config = dict(
    head_dim=64,
    activation='silu',
    positions='learned',
    init='normal',
    init_std_o=0.0266,
    init_std_up=0.0306,
    lr=0.00634,
    seq_len=1024,
    train_tokens=636300000,
    dataset='wikipedia_en',
)
MLP neurons of a small language model. Each row is named by its layer, matrix (down: output weights) and neuron, and shows model dimensions 432-559. Each number is 128 + 24 x the weight over its row's rms, rounded and kept within 0 to 255. Numbers have three digits each.
A block is one neuron, or neurons of one layer that tend to fire together. After each block is what it responds to, as a language model described it from the Wikipedia text at the highest values.

L3.down157:147171167132112182112160096148109088117090165162141142110172145128118181151145116106115120116082125145129120109110135142113146168180165113112125115115104146097125157137150100102172114131113095137148088094142126147109106159136096089147119138148155104140132155116128117099102104097115137117134188117122126089148083135132126142143136154106109127115163183110124127094158108143113145173129
L3.down371:178140114187112137214123105110102101117080133110122145134136117122119108143110143153150128128171131148153120093094116124118115190104107150116140145164121135113115116147117132169156120111143160116111123126132118180142125074122108100085165138128163104100135151115120098116169117163119143116095104115132137150122122178147151139103162136094141153154153143151188107142167090135137100191156
L3.down563:130133144147112092138151139133136103103106121113127138155134116124132109123088101137128107097103096128105149164157142102148099139145153119109140153176131139122129140167139171120120113174079121126094162106164123114121145155138165084125161174164176154103163088127134137150147119109125115104138152109153126161094119134147193118104142134118106120072140112107146120131127127093094127095147
L3.down834:146133144168088159109150144167110128137128102114082122128144110142149147141145150131135107132136109128145126112119133148148138135123119114134113112081130167124104132101133132151135128158141117125117174109116112099115141120150123149132148111163125106123146149138181134148128154160157138126133097136119089113075133156134162137090170092134104127106168143115141143138100164131153082148092
L3.down1932:136100133157111139106117142130100130116086141126130137158129132105085116121124159132119063088151113092117133083135190114071138147141089135143139099108073183126181109153164149090168148132122156166121107099122165132113117127152130113150127148094050116177126143052122172110153147096092131184113134134128103121138133136165104128163160153144104147096108159133131121151097095129125076147141
L3.down1972:159119098128099127100112151140103117142118116126112090141143124153134168138137125149123144133110140115136156143130118156135136128087132181138140141135143126139128180142144137132140150137142106139125144151116104133080127178111148095129157153122135071127123106099135118175138146088103093152127108091159101090111155140116163133092143096121109202108067097088120126091129113109130119165108
L3.down2063:120144120137145145079111129127104118120139156159149142112116140149104119117152137144105085125134114096125158141145146149131137159121145126085182100129120163134113118177143132156143120115131118113143154095132141118128126123103070155127117132120128128151134127114127116104104103116112111141151101126176090129172136127120105145126108150117080127125098110136127127137146127151167098138146
L3.down2285:131135129107109116161156137111102164124140070110148158124132129093135108156134116149111146091150121153113097124103119123099121093141112117138145076090175123127132164121145155170137109142164132120116151126122121164124104142101100111147106162149093133075145138159121150101200131164108167133110158148070107123125119123157158129152148162147095165157157111111109077149138123124100150120150
Digits inside years and month names within written dates, plus time words like later, before, during, e.g. "19[8]9", "21 August", "two years later".

L4.down14:090124117132127150130141121098121081115122108095123116151143151126132107102141140116159125123129135089143109121099134149145138117122171151117126135116148083129144123081159146115148138118159127125143117111102130105143093136113164076123120135123147134116114042103124084188134162144151121128094131111124072125125140096109102158121114153125137170171127156145116113139138114124115097117094
L4.down237:108122087116142130144098160126151132147141157148086173168121106127072152124135152157144148134118177112136108125129144099136144149106127181080142132119087145116088099120178105095128126103150169136166159119142124127148148140141114114097108144152133155156130151161112129116125100178098110150143104101141127122170105125125145113124168097081135094117120114171162126114135105113141090125145
L4.down625:108153136125134141113122121133093143102141168153120117107169127076110119140105130126096150118095164096149137152137123142133111111154171151108155092112077168104172117077127131116125146072127154107104130154166111106129116117140143143111145106113143135155134113124179115124138115172105126152099102151117100140109117142159158069105160105104181094133128102132119128126117104124118114141143
L4.down1186:120109098074168105123115125078097157100114111163141105151139147096150092107162140089142138133140151175120106155090126142115118181131127118100190153102146123154139165077132117124138117153136142163158125067132073091117132158126120132146164121144163148113071133161134082079106102144137125138131111134098130122131115131106141163066152121110127128156093118145126163149117082123080077155128
L4.down1273:094117134115111078167114133118189139123134123114128161126112138149108143148138155107090112174150168118143149109107162087111122121121143143110125121168131141104140100134091164117099115141112115102135112097143134103160126118132137128097155126136144159090100129109093143137121149101103115184110167125094142086108123163059137126153134145154122102160142128133110176119138093117151127113126
L4.down1665:131148140088183120119100157137149140111109117140120116107134081121103120113156111067103142090103120142127123077146098152137131109172137141146149124187117130116152160126146123124116142133155119161160124115109173120111144109158108156127237141130142110090142099107088142131095159157146157117138130094126100117112093100102118080146150118097180157124135148096150149121122115170121104139149
L4.down1983:140133114091175095105104135102114076138129113140140141103107144138155133159142110159143160096138113158106156152136124128095158112143148144118192095097153145112153158139111134097155101103126135161138122096091099139139190117131169139145147107153111170125110139158154111135104143158135172113178114126156135096110132120077090155143132118082145153104066124118135183123161118104122162103106
L4.down2180:164136129170124124145107108092146113109097125100123102100132139159134155142146105117105132093102187124131129110120131126118140186124113164120131163133163085119129132129144102112146119117115155117122151118119090148118143109114138158175170136113168123114136164122100138133168121121123105130176131065145125126128166117148188084102156144117170130132115134133101126147143107117095133105110
Digits of the day number right after a month name in dates (May 2, July 17, November 1, the comma after) and adverb particles after verbs (grew up, came down, went off).

L2.down1912:086151169115129126102150102128172136129112123145131113093105142148157166100137123132154125135145116150078112136146123157148149150086095112163124094077126135158084157129186117105149148139101140123094174105124158127108107139130140146140152141134108115118131121095159163092122120069089106108072132147122149122134125129155158118154148100118155143113121069105109124119107135120155094189105
Commas, digits and month names inside or ending a date phrase, often one opening a sentence, as in On September 17, and In 1992,.

L3.down30:148124169102112132154179141152171143119134162105109132200160144134148159161137095147134144125139157105071106103144119125104112127150091110152120100103143116155133131113169112108164115119134089146144139111107137084125133160071128134141163125073158146133136110098102124143111157146130143138120119148154120120122093150103106110111144098129114117105090075164101130099127130131111121163151
L3.down501:157130173139142098170107093098114102130159125135115135136136129135118068147106128118121103147121118101127113152153135151144160135144156145090113121163133148140146094141124111129069136154141112135115161138123150113143128097137106156120123112126086107092134162106135143140109142162109111116138120102159082129128170148092149148145082134153174120130149113100108164134130136126108082109100
L3.down1078:118159129149110121146164144141109135135133146107150183132159125153118082132108132130101097087141160075128097152187121107118099129145103124165156159110108154143105140131103132138125136114153171095133080122137084115182125089142142126168087121092145096134109149154087147131150104125141114143099153147136089141126098158123097119123133146139112151129111111096103172143100121130160106118149
L3.down1248:127098117166131098104149124112110112125128164119112089095137132122086144170202128171091129172156129139117111169128128123143137133126145164104121099146088184097135135163145079153118127119135097163142110135137137122128149151090135120133147134148142104170113158126119112136092080144107154163140117136107096112117109112136147080106143128093123118146150131114111164092122137134172142132092
L3.down1337:141117118140144138121103098114130144115155142146112122142166128145115116160146101089136148121163110127132110119157166137115110132117106170086145120127148116146149135107182141131121158133175147093120139110140127137133111137077132149190191099111093145128105092150100116127132149103134143151129167177120133154139138142167088152112097160123166114144129103124150107134128080150173141153127
L3.down1844:117151190163147150103159098152116102136111149113106135118141141120099131116142156098101164114126133107105126088168112110143089090117147143091109061105106149118133136135133167100119123143137185115112134149126124113144097104095131169090140141132109119111140102117159101126160142146167170114127104140123149181127138106127102139144086130105123129177122134126095116127128129204117112113186
L3.down2077:139124149092077131104099165115110124163100132169110144116151137131174193090082153127114142156171102123120110146149153122139099113123118141150145139163096153131155071092119148136129110140169093108104115110124110128096121142126114139142138111131140149136157107136095143113180157139108143088132106131118111136118146118092105143114106131184124114089142146153142156143120131131122148140102
L3.down2082:113132143127141117126143107161159140140109155132153090117147095170112149172200157078129156129149110108118124146149159157145151114143137153152114107116146132123124119104130113141086082087132171147149111095100111128178117125103110111122132151152153156130151116161189077121064101124108126146113156150150130111107122094182158100100108105105142164128160147169106181119116118106153099129131
First digit after a decimal point in numbers, mostly percentages in election tables and census figures, e.g. 17.0, 98.4, 448.7; rarely a mid-word piece.

L3.down239:134167126119131120205096091091090103106180109122135132142127129132149112108139138123087140126151129122160133133109094123113113141124149078130142083106162131135078116141146111112142160099128170138108114123127142134135072124146130111111081164133109162123136097130133119136142165131139092112091146108106128134149107114112131098154137135124114133158133096118108089115125125138115124176176
L3.down783:153121117126098129102137113104130193118174106158151105113141136103105146107098142154077151145154095123124142109162133098113086117125098117147126077157100125157112108140106099104112083147140168090112133130121125118133098126093125162105136130087124144109120135139121109118142123129163154169108138105125108137145107151170190101140094160146151082107124157148125139137121129117143112090095
L3.down1066:139133152165137133116112112147134181116140096139135096159130085110142144121108140113096110121164126091146155082147134124134126109144156122069134147098094120129127093131114145111123119110128116101133143108132138117142086123066123121130132161155107115133146122148181164158134152112133110122149148105118133105162108143111140123134153113126101139115104127109162118090163155130138118122140
L3.down1165:138142143161163141118155157099177133161138134137140121092143106117117134124143129128130189127155139147103135138152128112134136160090105142160103167111146134108092161135116132140074120080150151137087146156133110150125131098099124113135149142119100166126131126156149113099139094105136110158120137144136154122103149175141120102120126128093149125136182096145133126118146094123105116139110
L3.down1187:148124119124114123128148137109096138150160160148151102132110080110161131096113128101088120170096128082118131149136161134127125131119108121175078100152127112130120124149133142190084118173175127106130100125118122115162160117118141142125134123175117132129155139150143116099118133149102133133120088084118106135129146157107111071143151143133119076115148095119101105153152148109137090148119
L3.down1210:152117098124100126136122166078088111121147125147121170122137149130142109141141133154108147136106133134100103154125136130168101118103165110111124140130178084171121117077114142121118133138119084081141111111110150130139124112163153128100129143120096170116139090121159180164176074131081113153091142101100153166128148160124155126132096157139130142131131120174084099106132105084119162154107
L3.down2098:136149141122115143122161183138146140145144128183127147106148101120140093119141134118156141152166125128097092104112113124152150159146125143106142171148107123128122163130123099137113153115143126075091131113120131144126116190127164123135116131133105147117180147179147186111156102171136139156126124122159136109119084133118136142151145137108094147069134142130109137116124175144156138158110
L3.down2199:096162129112081141111114105132108082096126138151134129178110143114129128103129104137136101091126147141102154146148120157111114100159098100174106123138147118134149144128171111122148156154140140118066151117132080145161126117139122144122137129067130144102100121172124133098155126132101111177122131134133148107144096126143123141162126108115115100096158157091142119164131152139115122105096
The third digit of four-digit years split into single digits, right after 19 or 18, e.g. the 9 in 1990, the 8 in 1983 and 1887.

L4.down105:127166132131171111131111132138122149098145114157080155137164150139141148120117120098114184130125148212120129139112131141113096148115136107136110125109143096120069128131144123143129147110108101147122146110136157098161119127106153125131083153115155126156142122092117099130171154134116125103103131114078139175162146113139106187091118115138115147147096102140088112118148157161136126148130
L4.down299:128102122158170139102108071116100127113104135150135088105098134086097145059132112162181137132145159110129175137111138131126143136142136118122149140192167135143143124194076146123113112132103127144134157142133121114146101127117124105165128108140128166114174112152147134169137106132132111119141168153097158079135089184180170163105118153129169110093122102146132126131154135101121148110157
L4.down440:115112122097132200184115153113135120135136131156094135150148137089153152140131126131116106112127135142141117135121110135133134140090123145188174138124143123093168132120144140124180098152104107100166131148122175094123143120180104141135155135171119087150105084124165115173121146103122085141133131139174141137111143120146137092148109097122122115186136150138132127142164141144076116116082
L4.down862:107167114177166136112124101105133120108170147154138166163132072126079128093135124129118096154143151147119196119150119121136113090120082148120142128091140117080112203131144121142111142170134134148139131115130096185125098075134147120108149129126072076130203145139136162111176167147115104121119111133154121112145122101137157112081122154121122184086123101163121122170148151067126115145122
L4.down1110:151127145160094108081147135163122118143129133094153100131132126126097142157145087115125121122154141163132159126092148117120098108149119091107152155109132126089149149129124105116143133111155119144148151143113138097136110121164092118129101119110059153112129123129118146108123095123131148156153168164134102111121121141197160127117150130120118113083183143071123118149113100141098154166115
L4.down1670:146165160160102161146109173139129142107121151077117126149113108093110136147121139105187152123137107131127100163124124108114132059095106143116107114105158161129159156130115137116123167128115100127107151093134150174150091122135122117182109132099188108119108123135080167078126139117159119135107137135096109106175127121160137144158141144103125151088117108126149090138155129135121077113131
L4.down1993:151147095130105137105129127165129126146114126147143152150144107141116106157164109105128118086124152140118138133119101081131079112167136125069142161138110133064142120117141158125144123113127104171100127095135147105106126135108118122118137086113110134073151117142148147173171136132115149138094155137118105081115131102109126128157139149151127118122142121076108109150131124104095150143125
L4.down2163:163161177159086084145164101128117164154148110121135118113181137117172107137139123109136136102119084159118158141118161094145072137144086098145118154121102138128142178159131083137113131104131129137123153129120085133131129116123141107119096099098115146083135145115127150122149170133137157113120110137153122124117125136126114118164173140188147166093134135116133103147113152112095182108108
Tokens within full calendar dates, mainly year digits, the comma and space after the day, and month names after "in", e.g. "February 17, 2014", "195-7", "in April 2003".

L2.down1065:142103103156109106120138168139107127148093126090103151122110127108081103120153160125115143144100073099130098149147144124164101114103153145122143116127140139125092150149130119097131132114158129149174132132161155118068158157113191137148066150124141055146107126102106120157133158143105119133121145138133113124115111104114131113103108114166137130129116143136107149097110135153136141079154
Single digits that open a numeric segment right after a colon, comma, period, line break or table bar, as in 7:00 am, $100,000, 9.9.1 and list or table numbers.

L4.down84:131134094130087141128132123136123161096121141147110116119139114090140162125121152106124146136163139135093087102107120178144139118171127154120088145166105159144122147141113111170088132094132148146101152159124145166158129127140192107145144101133119156156120124105127120111157141171143132140152076122152177103082143135124126094117096130137113088121112158116081139162139171125104120129081
L4.down468:111127107090119160131104126142112164132095120126155115121134100117154150124110097102138130128126123148141146119186165116134158155153145132083103140125129105113147142105127121139137142112160150119113131111170107112154146122137086111130090129125121110131122129140102140121079098123086133146142125129122120151157131139081106112138162108151113146183144123114124117136108113084135145094101
L4.down740:116168120149122150148137153115111149084166118139138136131091096134134121124104162106132130126152135137132135129136151150130155120144075124146164130148110142113089153126133141120108184109135122144110166129122150158145127145142117148161117146133078135158098124146106179126153096159108111131143097120122125127101145100118168080136139139105128091117132127151105139120058118055107115101096
L4.down929:100160158148125130138151082151115109097099140129122144156125149132173107114170126152141154135110145081150151116084155147144156172162143144125117124123137138133136166078153099099134087128126122141156112123142133107153132147148141116155155143101120080136176136139084120135172143157127072142134136120126137138128100131165125130128111142136104148142144120137130125112085138111122159133107
L4.down934:139151153113179098153121154132109149122171120117131179113092108139175133131148106097161148108131152129146081142130116118137113124158135107079098158101147117133115139140113149131121132121143125139165147163148123148128145130117079128121103130118120157166119113128138115131129129108107154110126105133160157130163173155111089164085122135127122119142121094116163174191109149133149103145169
L4.down1124:137152141152136145122132151129121138150086133141127175153133129122110164184114144129063161112135181152148164100091130142106116147127154132147158148059148117125128155080149094106141039129114111123140119128125155114149147079142146132104096155146133125137111131130150133170133102115121091124138155117141106173145180124121105096097132108104175117177109118148150161170149145113126090127126
L4.down1217:148167116098134135118119162171099105156144093094155144142093146105126116165088151103142086116118077119109119119139138116144131143175153131110107127134116125136163128114123121129160114136184170170139131170160132094122100154111093107135124147125106121085084125132140065130111129126122149173083124154120142200088169140090092126111105124115148145159122093119125173149092142101119123102095
L4.down1535:169134168173145143133117106128131160114133116162160146155111139145135090106096140133138122136063061126107130139106127116128122101106108170130143145146161117165105109156119125111139127097147089165166142151151157084122194147148068138100126135166137158159102109158134123153091128127114127106121152154124169143158154142130136105140126145095122118133128153121115110116128142128148108173078
The third digit of four-digit years after 19 or 20 (19|9|8, 20|0|8), and word pieces following an El/Al/Bl start (El|f|sborg, El|ij|ah, Al|ph|adyne).

L3.down171:111151107112191098163134130149124094098107108142094108112117114161084084104102092089118146131115117152073141123092107140125131139127173130130138120154118092141116128083159105130123088111116102177107085121101157141124115112117080110114150104091101150083113144112127126169099161143108143176158120123129159067121138114091108081173098104145150122149133108135131121173103126131087181110130
L3.down280:098155157130157111151113133109126104171130155148126116136134067114133089136141156095124137181126119101102116127100152161113097119136094118129141087124121108133199184137150114108139130150124110149125130092139157121128127109126157137135106145146107155116118127148141110162118102099152156098089162102067103119146152121096121135120097108153156120146132118106096135127139140124102127102149
L3.down360:141122154182121133127124130096112114120101157168116136094152150168117124120142147136146158133145157140127117105146113105133140174139118124148147122131137151137088168161106151102140140107141166120159110120174126123109120146133166162095110123164121111118105169133118117154106125170110083117153107106174114114091160163132147093115141092094148139129139106112117107134170133096131139110117
L3.down482:094144160126095217123152141125114139151175105105137096147104145143163155139127136127105159137153150122150117102094112151147148107103093101110149133107126140122100115132133113148110133120115105112117121124082130110118150142125149162154127093105099119099159128090106080105168174178132137125110111122137051141084140142134123095159137177112177125130108117136133117152158118135126175131151
L3.down491:127132112155160157120129164152137140103132150092146149114128155124082096106110151160076103133106109104140101101111106138104091106136120134110172099149115157121123127144144145138137102134120130125172138123154111152135126177112116097155092140126124136061114123129098135160110118117123136126141161174115129132106089109114121155141103113127158089143156120106105128148123102115154110123146
L3.down774:181099120128133149110138126080137086089125131194138144106130125131168149065148096098096168121086126104132190112129150119159110156099154121134151122095114118142075158158126171174144123148150168113136113113134139116118148120115120095102089128146108101133125117125149117153131125108151128134130091145168144056135107123139095144156116143101095103139141125114138073129125111098090119143091
L3.down1186:112140155191117134124148128117137098123117132140141152140158116142140103204138145134093107130178131115112089150120139105132148152110132117182120153096157147086077154148098139163117085069088147116128168119124084152117128146105125114107162153163099118126151135126119083091120085124123108098127159117167095143127120136138126121107118119122089115128163113153128082149111124126133119094152
L3.down1400:155143095140129127123096166141101102103058125135111133103120116140134176154159113194153149092109135129145117135159130115159128152132110112105071140118116158093121146169141098134127111137108144121146138150086125115142177131150121112141134158122175129152099173123124100130125148148099148167142085114121134167129149136152157146102075122140107108133131092086119128158147123148111097121140
The word of after measurement nouns just before a number (height of, wind speed of, average of), plus digits in stated quantities like 10 years.

L4.down593:106116138112140136153114104091107113120117125128092144126150117154122139119117133116125168154111141122128134091129123125112140112153093156141101102154126106134133090121109108143123118168115047165160121158123113140113080138124095139098126166123129107091109124109095142108155140109143106140139107133122109129136167098103151156135140125152123165135126114094118158080169130117131148157129
L4.down750:106103152160165101139121128104089110134117167145178175106134123123138138155127124126150117094082144138145151140107115121141102114130115148113136116120094087114124137169145168115126140129138090101171114144139130141120132100093125187184140157136152156116125168114132151071169157119100118141094165086127120130135152140148106131105141110148081159119136103133135114102100123144108090126148
L4.down834:121124153111096142140137154157069145101159112141110137130119102128149181140133121145127159151111125137117196172125143112128140136201129164141110143131126123095128093176088156145126134097074128130147100109135123117085095116141130142139132123172157112102102118164135163124140129091137158136129152105070121109126133081132109109147129126123128143050113171136112139157091114121172143160150
L4.down974:133114110115156156081135071118115148151162162133116091143076182151107136114153121117126126157151153161133149109125117101192116141149142142170117098111091133116113105106146117144113129116114137098126099130143121087131112132135141192177135119125106129156113138135085161117128124115157142136144160121150138111094137143111110116123112135137112126115121121170140131125125185122113156110086
L4.down1494:141083089096065109131110129108106118125125169096155119130137133131121107084126145130091135165132110155134146125144141139122114146127123144115133137084123131142171128136137118121150110092130131118129123129150137135112158134103166109131105131164147080164138102127133108155165206121102113128127100103110168111168101167128117129091139114134122106135122163105115134127130137118145138103141
L4.down1852:100154131125118165161086156116062147144166113129110139105112099137122122135138154139148139132115122131130111149154123175131089124130113130139096102086117090132147127152146091129105112119141129132148108130112128128137115115124125136114130136173177143123095148138113143105144135097113128163158198144154157117101156098086096147165073140151131138116078165135142084154114104129146145144129
L4.down2135:161131137122116163120082128187107112112110122120099107126130078181153115097165115168141145152105136104133139125132144153183145132126078140122094133120112109142139107081144113123059115131105086122097074164150113105130136109151091128115104134131163103097109128103101160124101124166133080119124105120140137146135135097132157140122165080181098093129158107130124138102153133120151090172110
L4.down2150:112165136129099097140132160161136118134098096122148134137116135127131128119117103148142102109121099143119114125131150106089140117134099125138079112136157138127136157139173157118160142138093112114130120157104109094151140098132154118101128129122075129120131151133124176106183155197102105116138134137113136107148135142113136134097147087118084180127138116156175141140119139152132135164172
Tokens right after a number or amount, mostly "of" and unit words, as in 10 years of, $5 million in, 16-17 tons, too much.

L2.down1717:096161172124115119145114122136133108126118132148148105121114119122103165122151124117144146120162186101114138143099166138083142160177086138164115136139135100135137131126088109134113118128150107137096106125142084117103117101125135144134152132111099149155100146114133118124138109126121139084095083131111107139122152113122182134127152125120140102164132155167123142085127156108100113157100
Early and middle digits of four-digit years in running prose, usually after "in" or a month, e.g. 19|9|5, 1|9|64, 20|1|3.

L2.down244:140115132099091110127164095139113106104134150122087138120114101121104063159151086127138129100145101125103123107138108108162172109140080129162175113137123117123133157119144133142172123112124161087139131109182122093118124105108119147135157134143118142130088141117111111167144129104184106161139124139142166112127161133152129154087134109113130117123133088125130102154161131135159125144099
Unit or counted-noun tokens right after a number or quantity word, such as acres, ft, /sqmi, beds, families, pounds, and commas in dollar sums.